{
  "d_mlp": 2304,
  "bias": "none",
  "init_std_up": 0.019
}
MLP neurons of a small language model. Each row is named by its layer, matrix (up: input weights) and neuron, and shows model dimensions 416-479. Each number is 50 + 10 x the weight over its row's rms, rounded and kept within 0 to 99.
Before each neuron's rows, "fires in" lists the words (lower case) most often at its 100 highest values on Wikipedia text that the model never trained on; "fires on" lists the tokens most often at its 100 highest values on Wikipedia text that the model never trained on. A number after a token or word is its count.

fires in: "a" 78, "water" 4
fires on: " a" 68, "A" 10, " A" 6
L11.up152:30 53 47 57 22 74 55 56 51 41 53 35 31 52 50 34 66 60 57 39 43 42 47 50 55 58 69 58 46 52 40 41 39 55 60 54 42 54 55 57 37 60 41 44 52 60 48 47 82 52 46 54 50 49 61 41 44 49 41 58 51 32 51 26

fires in: "and" 50, "or" 14, "but" 5, "to" 4
fires on: " and" 50, " or" 15, " but" 6, " to" 4
L7.up2025:48 69 54 45 50 46 53 57 36 38 50 58 53 48 41 43 55 20 56 52 55 35 48 51 70 43 37 36 59 52 50 64 43 48 60 49 46 52 51 33 44 55 48 56 64 56 48 49 53 61 63 52 36 35 43 45 58 54 60 49 46 46 23 58

fires in: "a" 25, "his" 19, "s" 14
fires on: " a" 24, "s" 14, " his" 12, " His" 7
L11.up163:55 48 60 40 58 72 48 33 53 58 41 42 58 65 50 46 50 64 58 28 55 54 45 66 46 47 63 44 52 53 37 56 58 47 53 51 36 56 69 41 51 43 39 54 49 72 44 71 55 52 47 36 56 49 44 52 48 53 48 48 31 46 37 20

fires in: "of" 22, "from" 12, "gene" 9, "in" 9, "genes" 5, "into" 5
fires on: " of" 22, " gene" 16, " from" 11, " in" 9, " into" 5
L7.up1381:33 37 56 38 45 61 51 61 49 39 40 59 51 73 40 49 33 46 48 47 71 58 35 68 36 56 51 53 50 56 51 25 73 43 49 58 56 54 27 41 48 67 44 33 58 54 38 66 61 53 49 55 59 67 41 44 43 56 52 53 43 54 54 53

fires in: "where" 29, "when" 12, "by" 12, "which" 7, "for" 7
fires on: " where" 30, " when" 12, " by" 12, " which" 7, " for" 7
L7.up367:42 41 55 54 61 35 44 49 54 58 45 47 56 70 19 65 37 49 52 47 58 29 26 41 51 53 50 40 59 37 44 46 41 46 57 67 47 47 58 44 30 46 43 42 49 63 29 62 52 48 52 40 57 63 60 39 77 30 44 49 57 52 61 31

fires in: "the" 41, "by" 13, "from" 7, "of" 5, "with" 5
fires on: " the" 41, " by" 13, " from" 7, " of" 5, " with" 5
L7.up1896:51 45 75 57 69 58 47 62 54 43 45 64 50 49 47 48 54 37 29 48 55 49 57 47 44 56 48 43 45 59 69 48 50 52 61 45 31 60 43 44 50 58 51 35 36 42 47 63 49 56 35 53 56 55 43 67 45 53 50 62 46 46 36 50

fires in: "of" 32, "for" 16, "that" 8, "to" 6, "forever" 5
fires on: " of" 32, " for" 18, " that" 8, " For" 7, " to" 6
L7.up170:38 44 48 60 65 51 49 38 56 50 45 33 44 66 50 62 47 52 63 55 56 55 38 38 42 65 46 29 56 63 63 39 58 48 71 45 53 51 49 66 61 57 43 57 20 61 50 52 51 37 50 53 48 58 53 58 60 40 58 61 33 53 53 47

fires in: "a" 54, "an" 18, "she" 4
fires on: " a" 54, " an" 18, " she" 4
L7.up1725:49 52 49 41 72 43 46 41 43 45 62 52 59 30 43 47 58 42 34 45 48 65 31 34 60 47 46 62 46 64 52 42 64 50 53 60 53 48 35 50 44 66 47 49 39 46 42 28 49 48 38 40 55 51 43 39 53 57 62 44 45 64 43 49

fires in: "of" 71
fires on: " of" 71
L7.up1528:39 51 56 63 35 51 45 58 30 54 54 56 41 49 28 43 55 45 66 50 64 56 49 31 40 51 57 57 60 48 72 31 53 45 59 41 64 50 40 47 44 53 59 51 40 54 37 42 58 67 46 57 54 53 53 32 45 55 40 50 55 52 49 55

fires in: "the" 61, "a" 10
fires on: " the" 47, " a" 12, "The" 9, " The" 6
L11.up2187:39 48 54 31 52 46 53 54 64 63 53 30 26 48 55 40 46 58 34 52 50 62 61 48 48 53 51 41 46 55 39 36 55 50 60 50 38 39 44 59 62 73 55 51 37 55 41 49 61 56 28 65 46 54 37 58 50 43 60 40 39 38 37 37

fires in: "a" 58, "an" 15
fires on: " a" 49, " an" 15, "a" 10
L7.up2242:39 47 49 55 46 56 38 40 41 41 50 49 56 40 61 34 62 45 41 69 50 58 43 45 64 46 67 64 63 67 65 49 78 34 58 56 52 49 55 63 63 64 42 43 37 53 45 53 57 51 48 39 51 39 44 58 51 49 58 51 40 56 33 49

fires in: "of" 41, "with" 33, "to" 9, "against" 5
fires on: " of" 41, " with" 34, " to" 9, " against" 5
L7.up2301:45 61 66 59 37 36 47 50 36 34 38 47 27 60 66 63 51 49 52 27 51 65 52 43 35 57 47 49 38 45 57 34 54 36 62 49 41 52 55 58 37 58 55 36 26 57 39 50 49 53 29 71 45 67 37 47 59 78 63 55 46 38 37 36

fires in: "a" 63, "first" 4
fires on: " a" 63
L11.up331:42 35 36 46 51 54 37 69 45 53 54 60 50 37 57 45 52 46 61 58 41 57 47 45 42 49 47 51 50 46 57 42 59 45 54 38 49 60 38 51 32 55 35 47 46 59 60 59 38 41 44 31 64 60 42 46 56 52 48 65 54 59 38 30

fires in: "from" 34, "to" 30, "with" 6
fires on: " from" 31, " to" 30, " with" 6, "h" 5, " by" 4
L7.up487:60 43 49 51 42 50 40 39 63 39 27 43 41 52 73 52 62 49 34 56 37 47 44 51 50 46 63 24 58 49 50 30 70 63 46 77 42 39 40 49 48 69 59 46 50 48 48 47 37 51 35 35 38 53 42 36 22 68 73 61 60 39 46 45